MLP neurons of a small language model. Each row is named by its layer, matrix (down: output weights) and neuron, and shows model dimensions 16-143. Each number is 500 + 40 x the weight over its row's rms, rounded and kept within 0 to 999. Numbers have three digits each.
Before each neuron's rows, "fires before" lists the tokens most often just after its 100 highest values on Wikipedia text that the model never trained on.

fires before: "\n", " \"", " S", " E", " Jo"
L16.down625:499470584502438413471481487450478512498497459501469551479476518515524454502487497480506577445549489445462394473542478505556485531530517507455495502393515525504487420498522518551541531424542498529521460468473549487508485465514506514543439507575442468473543490505482548507528590545465502482509476503545508504480451524476541514480549457531482472499470444494523435483479556468472509531469

fires before: "al", "et", "b", "ing", "land", "ation"
L7.down448:512483461488422520478508563457455447481554506415482568480520476475518511478450482475502431516481500557535473487502491496505534460419524490505544528537504468569466525498545402471498460482540485451548505541463541510488509578498481470588460505520461455547498471527540476492450535460496509561547526498604471572471487496508492508541510525551529515544510485422531479536493419548502489553426

fires before: "n", "les"
L8.down5:537443437436474487556480521453442526508417465498534496543503565526426498485506486533489575488470480556534566563517561544517506503516503523524492483485515480490502499441525492450474474500492415476486348423537482525516499503498500517547511495496481558468583506460470536482499482515478469510517531498438565445530486522500493545464473589455581520408498492488456608506506464545563488538504

fires before: "ist", "ce", "er", "r", "c"
L17.down46:506355511453489543548493493505512474569495502514474453440539495500506490548531550462477488494592468502481532541542529461489473414464513493503450534453485517469514515560497524408609454512500542514509507502432496517479520508453492533578519550543530445422499494501448500494470401456511529522460427482555511512544501507484521536532472492517484501526481521482562481528432472500486480556432

fires before: " York", "n", "or", " J", "d"
L17.down554:521477488549470474504474524513432533476540473496458516547522530498482506486465490434468425485494465523520553517470578549472455502499519457455566572509553477456601490534518491467581500479571478523458484453510478499528479403517438505504449514480408479530534505491535493489518550450505470560518526504429555486448484550474488475404475537481515502538525488439536512524551467580464515516500

fires before: " ", " 2", " 3", " 5"
L17.down218:511493438484506498536464517496494431518455507526472479519551466479469512541509531521485514440483510419457430491563495499500477449456488499484474429476546501440546462578507469491424546509529465549572497490557441498448467459449490468478503554510500549613498523419488413505465501511512462558534510568558489470495470453508531534483594518525487461535510447469490553510517473490537498496514

fires before: ",", "ed", "ton", "e", "ia"
L14.down174:506517498487561478495424446517528453502508455516576508532462563548489455538471509437453493519491531486523576491450485457468486453527459496469544490508466463483470520461495399475494490455487555519540532462443519456503505503477503549586461517483546456566459558541512489496509471481462457577528545490525456476556428474506545545467490471499531491468496397507506501539408479484537523540500

fires before: "″", "ph", ":", "ist", "um", "′"
L7.down117:540491510420503483512555528509496490522461483543462545454527512492479489473474484495511502454438475486556312462493496465444533484489448544518518491535488516470496506508533491509456545524426512464463551514539474515457559485516477502485475509494536485522442505511470460501481496424460541488498521407555491478529472558529478511505581487562479542561517540486481545476476515520482500516485

fires before: ",", " that", " the", " he", " it"
L17.down635:553537556435438538497464479402483466479464481477481535503535532479502472573504513493478501552461594497513527433572437461517486506521508472520505548439542511556494505512470533470546517587566464463516499554470503487517474480481480409490475527483531464550514548472505428481518530535527528552511555512468455501450474530446499516522549450570453504575499481501429513537466592449552438457559

fires before: "g", "n", "ber", "ong", "t", "ct"
L19.down52:511480498432492512510497490524480524465403543525521505589544457510462505476521512544503498484492499576502452445506451451417478507517549511489550453476479544488481574406497544455478438503453553457452493481553566549471461516498504513548507475518499486500462568511529390427523550489563418447457396502469527503509498568538547570497552477484441489455474476498560513531567544541492541533507

fires before: "-", "\n", "ist", "t", "="
L7.down566:481549527490500485481485508491486480529375496483400520397440402559555514592508487454509427546488535482563513509519443566477447523539494535540532453494460537541531565496496476466557501517481481458461534537512520528492442485485491508513487453599503544531500508569480509518481537500467505495520545503458481459574480511473497457508513485489518515525440531528496581575513433483492481472506

fires before: ".", "re", " |", "m", "ian", "er"
L19.down240:505489487493585493502476485561467540520499490489516492465486516483496497432527499425474590493552466551482421503501501502489499475506440540503534510514552517549546531514524471461501458489414468498465530521551495486418556453530471472547507438509546615545519522506546499517485501503442451516478487483622443492529520492552464550509476391546477517481480472511462478498542412497471433583440

fires before: "s", "y", "re", "t", "ion", "ing"
L15.down437:483429456489549478504512526440533479569573535544539466498558518539533470492520524492496397483477468450412513458570530443515484515462506542542423579445485446514543512483470465513455512518544482515411467543457460466533447545435493518503548522556482419531493461477535456486539537495516495444516580464553519505506454483553448496469493495517510528448581538538561535559529579491473493514522

fires before: "s", "ed", " the", "es", "d", "t"
L17.down552:519438498372503577522515570509504475520469442484557458490444595468483552461501502446495468495430560458502521498462506498534520517457591475467507518523518499546481422502509528525505435482517462449558416483499472494541489457510542483447482434539495519553508524509536540498456534468498521524503565443525512490470497489456483553541597458532495541477455454575508479516439483507518495454535

fires before: "d", "1", "0", "9", "7", "8"
L19.down397:491441429488450449521587520445460443461489453472575577475513575491445515493526564501534440506514473515469450475477480523531518513545447448451491457537571525502533524528467444521534524466494496483529489510524531499469508529491449507492475545509445570492459517506494591515467516574481498516492507552563498488406496534525540454535475519485514516423495503496546531479478401444525535489445

fires before: "s", "ian"
L19.down532:578529490530436539511517458542479524514480477474496543502526518545509504476515462462493467515479484488603469500426522478562521595482517484598500479436483578554463511495537494483487479510405533474516483499534467536500502501495480464425453457500478537493469502452466611451560484434495493514498537489473509584452516525444475512467490520451544427565551428452485532527516509466453472473443

fires before: " as", "-", " for"
L4.down235:498456545529507526542478508447479531506546490446507501503519474510460485506504440497522455495487471487583553482514460508448534548436570480548487519496514498495498462560610498448545581491550545426458514512491499530523468530466542534543577525477509490558523492493493546570490502467476525555512546479472479420513483436544540457507452478439558361485481467529476484525443461555443498531591

fires before: "s", "d"
L16.down338:477506539486484562496494540459542483469475514539619521476539449572515503453450534480510461498509463521533505563541456520495443560508501518555467574453505485508481490503486454511500508486487463527586539491556429503470541435579493512548559511544521521542468495494446464462526507550417478474481510450485488489466525483603409498555497511503459518442540540538468492518510555536485472529443

fires before: "\n", "---|---|---|---|", "co", "t", "-", "cu"
L2.down7:568456465512480532496502434524619515465490502556461518532490511473441463405449456486442507465460497449516492538415474485491472446503452460504460464489565523541439507483528486510525532549498556446475528502495541504504445518559507556533505501602555502424454545506521498422444490463473509554469485540509470507513511513592513479531549524492513520552490485577494521514521529486460607471532

fires before: "\n", "n", ":", ","
L6.down265:530497555506545474458479529480561523455480517521515463609539453470524464536467488438516485516505564457527516566516541502473403474533511456467519542571460520466530412535538491514539485553539543486530449523456435499489503469492528444497533523472559433466516504543473537472500531542513525493539471549483480511511498552430480483555475536484489562602500490432452550497424428457458456472448

fires before: "\n", "e", "d", "es", "s", "k"
L2.down628:463456387513503457515497431436486528532491504496452529478453466438483490492540556510522484475452517449494505565509500473473476552496485446565419448481438565467496419558534562551470512447442563486528516558490527505535517593500480530495538524451524533465437459575532474517480547500470481449449472473540512544541444504518495475482580519498519473511487521567606517457458588523442538531481

fires before: "k", "ke"
L19.down316:482501536495472457533543512495467446547546554482498515410528459531523506518519532554445529526498527453510612511388493525523483561521446510500429472495470425569520566479503446553459501576464495505442500561494543543508482513520539551508459537517537508503549492456496511452527545453532420477488541518512472521478542520411473499437471434519478577524547521485434502526517535514411480518435

fires before: ".", ",", " in", "\n", " and"
L15.down307:564500516506507489567539482481478478513479514428488487498497519525503422524545562461510468472449477412471414496523497432437465513472539494488512449491522519518501498511453481531473510436491516552506512452488496427476525466495456456483495581497485443488542571482541510507503551463470463441509483536518528532496529498451531515552463519483549444472526534561482527467539571477507503514517

fires before: "point", "-", "ance", "le", "ed", "unt"
L7.down584:444468474533494514465633451497485465540547594430529532514510492490455564495470503450512469511496501445445521574485490499521470559514471482591479505526539485519514477553522553461480470515513453510498559508483447560468501484472541479530552436558498526520505428497486592489523515492481537450473516472458520499493582500489452494494497560517501467460515564494529500451518495440404547533446

fires before: "s", "ed", "es"
L19.down187:583513394515493483514484444467497512521495460552511449526468458508438547500490536507495512582527531493463491433523575502482547472441498420585508492442461474569509537471503444495448524536445569449491521475489501467477452519456480514518588517492448447498492521500500491552495519420498447506399500518551534599512521512553479529498519539494508583532566442512509447494484555523519485522520

fires before: "or", "er", ".", "es", "la", "ive"
L2.down411:544494514550452552493508474495529476563506511500397425479554537573516549530576524461472494485529481508536511472472510479515441431479487521502436563499505504549527546391460532568477488526467521479527496550453487494464471513541490442443506532590579472406430458479477545555557497478461449510524493528501511492536461524509490490444539472536537530465449506495529554470513529438497545486450

fires before: "le", "les", "ly", "led", "er"
L19.down462:497456533468523471497520458571430475597451477465525418557549569429465523492418488482558538488481419526582463513514472467506492508533475420489506534488456490524539531546473552527557498436556489502490495464471459465476568545564595471531494534467469512513469495480512521509445530499405505535528557549580460511513585512500505460523516484487551505484446558506474545495478508465474459433506

fires before: "ch", "g", "ge", "ton", "n", "th"
L19.down478:509444435493542465483474522451492476443485540453458530545513541492460479512526487522481452442536483493472374512527502530541482465467438530520512492460512489453447510503496468480490554463515572589516545574507494472514498527500481487612472481467514463537496529531470569496483538520423417497517450517532419458501492537476517565511593395476473542511501558468496565563524516513475522475507

fires before: "s", ".", ",", " from", " of"
L9.down63:525520537502585520509507504489464462556498520533630442513539479401473426549509438502458406554498524455454532574512493499476514527457458479549525504502500459515511396525552494458556460525527491456533593507474558455551521542484500506503456482509461582498488473479512517559527494519488498508526496441486504464492472470525477484517488492529526489499552496453517488418493434444524493535525

fires before: " |", "ate", "ally", "%", "al", "ated"
L14.down240:544452447450446535558526476514497492512523510636502492470494484553491570508409518526422509501485527463459501550480434481518543527470461546516518554520451513516489527419542508466473480561576537556466565516460503583500398522473438510521424499525516507442441530457490505465472471483509471486485505483548573518446511508511515475480507421467514491486475537512563460573521505539500510525485

fires before: "s", "ry", "r", "red", "ly", "p"
L18.down506:538570471493541560472433466407561498486537465488501525509547506473469505526544515459529426520553458451505578558455422472484482505521632514531530462508425473484533458461486482546537574520498518473505477496499537474500476525540459528458555472456485507552478470462467498534500499542515529463501407478483524474498469564447446476564515469474468452484559511510522469605471513444484473474513

fires before: "s", ",", "et", "er", "ton"
L11.down470:463491454527569498528466544522464485558564484542470420466538503412526480518441536477478479465490484512540447515460516547545499553453527548575468507452477461508461459546535534466495514602438545501488488475424498492461514532475454475592552535496458422581440473492513558548518443520470541474466487538511524528468539491530431422492479572484499522498493426499507485504511526537483490484547

fires before: "ci", "und", "cc", "vi", " that", "ma"
L2.down508:484487500505475477468470507488437504514570525457458539551522538567485516505478504511524485494541521535503531529538447527461524533489535500543497489507465460486482527508476509517446454567495492528523441451501481499427496467529531494425500537507482450535537558516568545393549477507444508508519569514576490424459504629459585463560428495418472473585540527480534500544518472526460530524496

fires before: "ed", "ing", " to", "e"
L14.down236:469448508503499507541552456478456537481465565493510525531545469446584475541473524539531414486500507485449458414615548502467433504570443537485533440508564465526556453507491503478479507490469531404516498445504476524480518489537503441523496466460489496550498487504496552526492498491582519544485515566509475511435513541519487470568491510543525466501526481520480526516452535581454535501537

fires before: "s", "les", "th", "z"
L14.down139:527539448482464476536525535490468507491537580497534478579530486525485490563451617561525477545536508560519445531530460464477474505458480523467468514443499445558466470513518486500548481583390536501471482450483445514465524508464568459521541510511506517549480420543532495470505557522452479545478557517467479522475488474462465411459436499459476459537513516487549518389516614504547464508513

fires before: "\n", "d", "k", ":", " |"
L16.down405:541484506529526487511517503496502591492475517573444590516472544513498454534560435507425473447452475532531499523538532480526460501547513505534502462538521513504510472464448508536452583506467419524493486478495521431511479483537490573444513528559468446526571429519483440512512486486498579505480505456464500553491521432548542539508476414581482522526442487490480561481501405473516499554525

fires before: " to", "ed", "s", "ing"
L17.down216:455544482464490483555618543506509565500457493488513521468490548439508448523473467453514457468505512551529470565509490497465486568466499478518458428522446510525470435455462471531495481508517440460567505471427545549539457487539601480504522490506453476539506482493502518492471493508454504480498532526479490477534497594423462493533476489559497578539466435546439644498500501486481483569539

fires before: "ive", "ed", "ion", "or", "ful", "ure"
L14.down566:526541424498484478470505452413563485590518491513432464516584600496452434507495518453484484470526475477430495528469483457512434556477497480539466529549486536514374495526519473524396572566504577495447537494512495560530488536505478528494520466445482522538506453518466531491502572456474511587524503488498536421507451532495448476477470543496465524503462520502453489492502553452533498426551

fires before: "-", "ć", "\n", "n", "=", "et"
L5.down455:537517456409538481502428519474514532516482505490431525552492555508460508459511535492493523535506453494458467432491527455546552512503462473432507467492556508547487561534506493410437545478500464533495463558494549480477503508541515436517515475495521451494537525494524570535521442487480469503436498534442484481525530469484487563444449470541496573547411478501496459544515472534541525497555

fires before: "al", "ated", "ed", "ate"
L15.down418:490497480462541531534476475483494515528498436558497502544469503455496551471496496460536501508469509531435517489446577472514490516458480559462564535518503464489482455491558552505472513449534521484498545506547468463490543470447511402436554503489505526468435521523501561572483582464512475513466519584520497508445486538465538437562546439527445495604448525518521466513564490458515577510495

fires before: "s", "d", "ed", " Ju", " |"
L6.down563:446503469539440483482535500474516572441457517541441510502553491439547546484516551537614496513552509473424515491510403446503473482523552445523542531457444523451537508579451483536476487506433517481513469488528463497514474448459549532510552445541504529553507517488503502561578502474479519501527527464484579502472433574518500448432505552444492448466473510571507505472554524423570528505518

fires before: " the", " ", "te", " this"
L4.down274:445543474483481505534527441484567501527531501500491437421461547528484433478466492496551512571499452419498545504475524557398480496571523463602539451447525525512533578532535531521514451517473433492490553491505482595526535547509521485445531470466516478521545462515500503465469539533510529539484546505418473449480471558444496547550512475552484499431498457509483541538478518486516517457553

fires before: "\n", "C"
L2.down462:509512485498539429463498504438455520394405498423458481538541448522559519520465456511563502488573477503507465542468480479497473504474481507503496546542542519533507493637508486528562477522499502463478549467449427476474477546545494485563508501500511542500462541588517498521501432492471568493531501532521536531507503531579553517528497462452467506535408540533499420489495459461478470475535

fires before: " was", " is", "al", " ", "s", " also"
L4.down213:528521565469461556495447469471502530521559470541445578451472494507474509576543473456420535497445550515536468536491563494458508449524541440520537478522500527559515505396542493538543517523554446498442473451424487417475466520521508568502520473504404536425503426475456461478516479570524503471523471476485516516541499508534478455474511515526470470528491582494386481537517523476483496484516

fires before: "-", "\n", "\"", "al", "20", "op"
L6.down443:535537511439440555462555504542455537527460449503450515491512494534521453514504521386517536463507435492509506499475455365400576488543489432457529418467454457571492461491547512462546445535492530455396487538497568512518444510531539431511513504501526508499481540511514511506494519506464487508520533534474504513496520589500490522533536532528508514532501474501524577482511464476463509482524

fires before: " 19", " the", " 18", " 2015", " 2022", "ing"
L14.down368:573476504479487490493517508517553434519615542522536528579531529557468386500511511474533463513436559489484468519435544498563501552541556550438507540498538456446450508522518491528491517525468460489512454520479505396537511480521492471506545442527490435514543530452495549489532478512519535518495469492502481510474503488440480583524535489544432581449481449488453454505507427441461523533517

fires before: "y", "el", "ard", "s", "ual", "ed"
L18.down601:471599529460518438523518536581534552533529481529446491506494550428509528470563582531502585499519482446554490465446463539471466528479490443477436536489403433528439455458532474512481447502528501484495517488541467501505492501491534537477490441499504517452463580475523428492452493507554514378494503523510537523527494533518503531503523469529569456536525445501407490512534508488491435533448

fires before: " ", "y", "ci", " in", " a", " ex"
L19.down488:502486479500513518440504475408499573435488474454583612486474437445521533470523521469476455477472524501554516389494490479507506468512479488506504489560530498517496530466534508441474542473538473542507504460508460499523404486498535501490519473534545519497589453431466518498555591485527454525488428494535541484517414522545495505479511496579481507493523492421520553428600434462463526454446

fires before: "s"
L14.down221:484515439538520492456507481539561506525516451500527546516487494536497471512537524493527489489518424520583488503506515471454447462532565540544502460501532498509486467526510549587479545494523403547468500434479476436455482420445506529513498500521496481547522458518444479508381557537494471467472453529496500469487499540526500493520515434463553460428523476520534527534520599482533557460544

fires before: "ment", "ed", " with", "s"
L16.down225:452524469523548539587508585509472477441434567502496503513494430509496448479479481546506518535536591560561407453482474457479477485574467520498453507503480571481465426480548514505483473486522542513523439476501517496502530420465544523495493471522545444493572507560498469448531467435484576461497540477512524461557525533511422531511487464374509550469510502483500510487515500569451466456429

fires before: "\n", " The", " He"
L13.down502:444575511428468437500542531568534511495497500443460500451544500484513506495520526444498466422489473510519289533510494494488454467504492490497453476496452487491445518540504530490486521496480479498533529532520512509497565492551505497512517487513460459455498472450457492447521511501489486456495443515539498463452562534466468511503514492541513562505449502506487469447512556508491556555541

fires before: "ed", "s", ".", " was"
L16.down429:489543468519508459483470556432501558461482437538544481507579451447504520464527505525482511469489497505457514404544457515517590565496471503555569481482474454531492544504499472477424502574527457481550456445485496483506419449544514542528462439445559484462503591452517514479530479512507510474529502515528493546513552490544492478474599487538463483488373562477516501448537492499514503476455

fires before: ":", " "
L11.down359:549550547466517494507474484464508511472529478505459498480546446574445493477511467529552468453408555424557521532486444527449536527614529524543491523610534470536577506538437512513519480477499485517488475451504497547488472421532501462499539496522553493526503477587521484490451527517472524437492537417551479558507431500595521547471550503469542509486454457540495548450467470486463445463446

fires before: "u", "bu", "le", "ute", "al", ":"
L15.down196:457530438447479582526446473451464465466489503533538551556529466453495590537546454509523480525535479503474460540482466500551485499532525511500500495474474507468490492582499453485507470496502537599449445484481497483543527529563494512475530501456530541530567556511537471513518529506461520433508517522405486478480496446544443542497419457464468479478568593530529502431549489517573423512492

fires before: ",", "ed", "ring", "es", "e"
L6.down174:530512440511515452540454489501534493538493504432463409541452500441492437542512546542492514443558564485536571530478528503486437437510429503514492431483460450510546562476455487493503498500545453491560589507471514491505504523481502453519530454541496552518506522468480529509471442540530541533497511460468475492556519540452448489531499529484540477571530495451485425609554525517514494556488

fires before: "ed", "ive", "ion", "ing"
L17.down611:444537476574531491486578508499554466423527439500484451585462590488524493472503495467540488513532539459473476510509504473470530513534381531524525512510503512479444469525512454508440495479558456519529524431523505512481534547500444421520482445450461522538504535552440522466498527406459549484536559505425494473506486521508465507535506520477491578529434453554444433430546382556532540460468

fires before: " |", "ed", "s", ":", "ing"
L19.down379:495504485518449499584495507548503427536508510469552430522577505506500499466503569478429580481437554521466509508510562541526435487428503520516499492568523431435583554548557437475462545474507536533497548509461504468553524496561429465544535541413422468527475508517479489534467480503507541448523418505488538561507496517512494468420503450468536546507489534480455477482526490551499470476497

fires before: "ct", "ence", "red", "vel", "ck", "il"
L2.down100:514485472544494429489453489473517506546607459474530536503450473477561482531522526559479530490578492478481506458452482520507499477567510534464508417475448572508503510560515500541407494448496549483479494482446502400465497530580477544534484497491528528465487533493511581519537467518498538512462470548454516501440482526422550424496564419518551472485483521498569438430519552439547528535490

fires before: "\n", "al", "ing", "er", "s"
L4.down191:495540546538504555526526472451538516528477497450432456495475432537554566514467457501508468465564484508502532475442441504465499536551536490530550482511522480549478504479523523473559551489461446484420540529549509464427407460469552479497524517534564527464543461529527456520560531497506494503421496467529477461557464518464486510525524486446567460533425515521480471499528444545554456499551

fires before: "\n", "fer", "l"
L8.down329:526538530473452531545503509569506458447506488516526577474486546538433450526557472446515514415515525541546538486493541422550561461479499553517456513471438452573497518537446500506532481604468505485474509535482503513489511496504554466482516517472507491471442464534568536494476501470521479457469448590570458538477511478447484451466519507522488504554451533459459332559527482541412448549505

fires before: "s", "se", "to", "er", "re"
L17.down551:564523464472539501492515508449547454461390543542523493477522444515496441564440457396515471512502521470486498489524515577498454459507540514535491500467492477476510472510496493470534488445481525577535496482500531578542436550504526460559577542465512527550474524534524475479477497513475478462475513465503565524487449487507478480382435434480452485564517555525471558483485443512479551553432

fires before: "\n", " a", ")", "born", "ing", " the"
L5.down99:552535418487591490468489433493543516477535495447526583544465418507480515486571472501495541487571573497453507410491561517504439493514481441449474563459492465508466453482505557515447472548479491447500516505481473517504600536521465519465570498511515500579507589544537551427445526522521571539430519445427570505444506528455523500525465545464484502504543502463527510534530467513525475487474

fires before: "et", "er", "al", "il", "in"
L6.down593:440492497541488550448506510431488523490544496517609519480496493461463495499517559470581499450514480497511550590465547496542512521486531416424480537477521540499444516465532481534441536484522446484503449537482466542485603547530520558523493536502574508553506549523465527467439449490489480524489459447501519475417469551433497470485451431529515488507488459507526555468538424484501438559466

fires before: ",", "ring", "n", "ke", "k"
L2.down373:515437491506502450488557496471444486504501529489464485484496525440512508489530500522538462542451467541459558558502577494503468565499464449437503517464490500425512457463453513546491443517514478536439482513501591531583481491452502483420522534548539395404484469479456511521528501541489465554501468488485466471470469535596491528500494519504506506516516469414527437527552530531494564499503

fires before: "ed", "e", "ev", "qui", "ted", "point"
L15.down548:542504475502521484547461459519473500453455506506416503542552405443513523426519497572575630538498458454535506514519476454522461436497511487553416479452493554489546510480451589471453420499537489519492482518500353516479486506514520525545488414533460516496521497485461546520527448429528484483511507562591566488565538467574494484462477463455517476488497522453498515502549513485513538474469

fires before: "\n"
L16.down22:522495517578515476489499445448471545528461551483541477480518470460505545444495505452518511487551470477565530568564469412551474538522487548509515576537521485416513537557569457496491571562435581434494432522443526459551508500525533514476509497526474447522456532502486501492455469516461473526457525521544476463585502505449425504514491490595521522525485469502463502479504490458497493501545

fires before: " the", " \"", " with", " he", " He", " The"
L2.down259:460503550535480530564558494412447474517550537494484542528553480461486554470462481443475493522460539515426598439549556549457557537465518522467471504520462587541474503486537557461573557481564597555460506491484436541511469495502544460508502466507467475507457499459493485493502491568471483535483439511463389419456540438551475517513535529512481492492491505476526493477460484545527500538490

fires before: "ro", "et", "os", "le", "ar"
L2.down162:502502505482437530440550471507518554547468510447449474486491502519491476488526432535482477541516516493461536496497457459572534573567540494436491516435513468446476573523521530402507479593508528454493498478526445492530507488460548517444497463531509535460473517586539511470534501566416456478440543526476520537466551469485420507506477497560487542564535437374417525490518446474574515536514

fires before: "s", "),", "a", ")"
L16.down514:524559464499447568498448536524499516469545463479485503478537515519474481482411501534490516466539499525508532508400543465416494491500495519507480516517534454519490475565459551438492473601509576447471427493562438531546437481532562507472533521502529463507491528505476489533510456490437462535520559542501550526493426477466511507461527445533497473501586498507542458605448566475447508573504

fires before: "s"
L8.down536:541515452436497543479512529496467453473546435505577446461483538482426520498551483515457477489563498546462568496496503614467582543519546600478537493469424466474469453458537458577472485464485521515569535523418460433509555484526542447521436502536522512499517553520539457548457499482508484540509455517533554516420414542489526532511493529499538513521501420484460457520470491524448523515517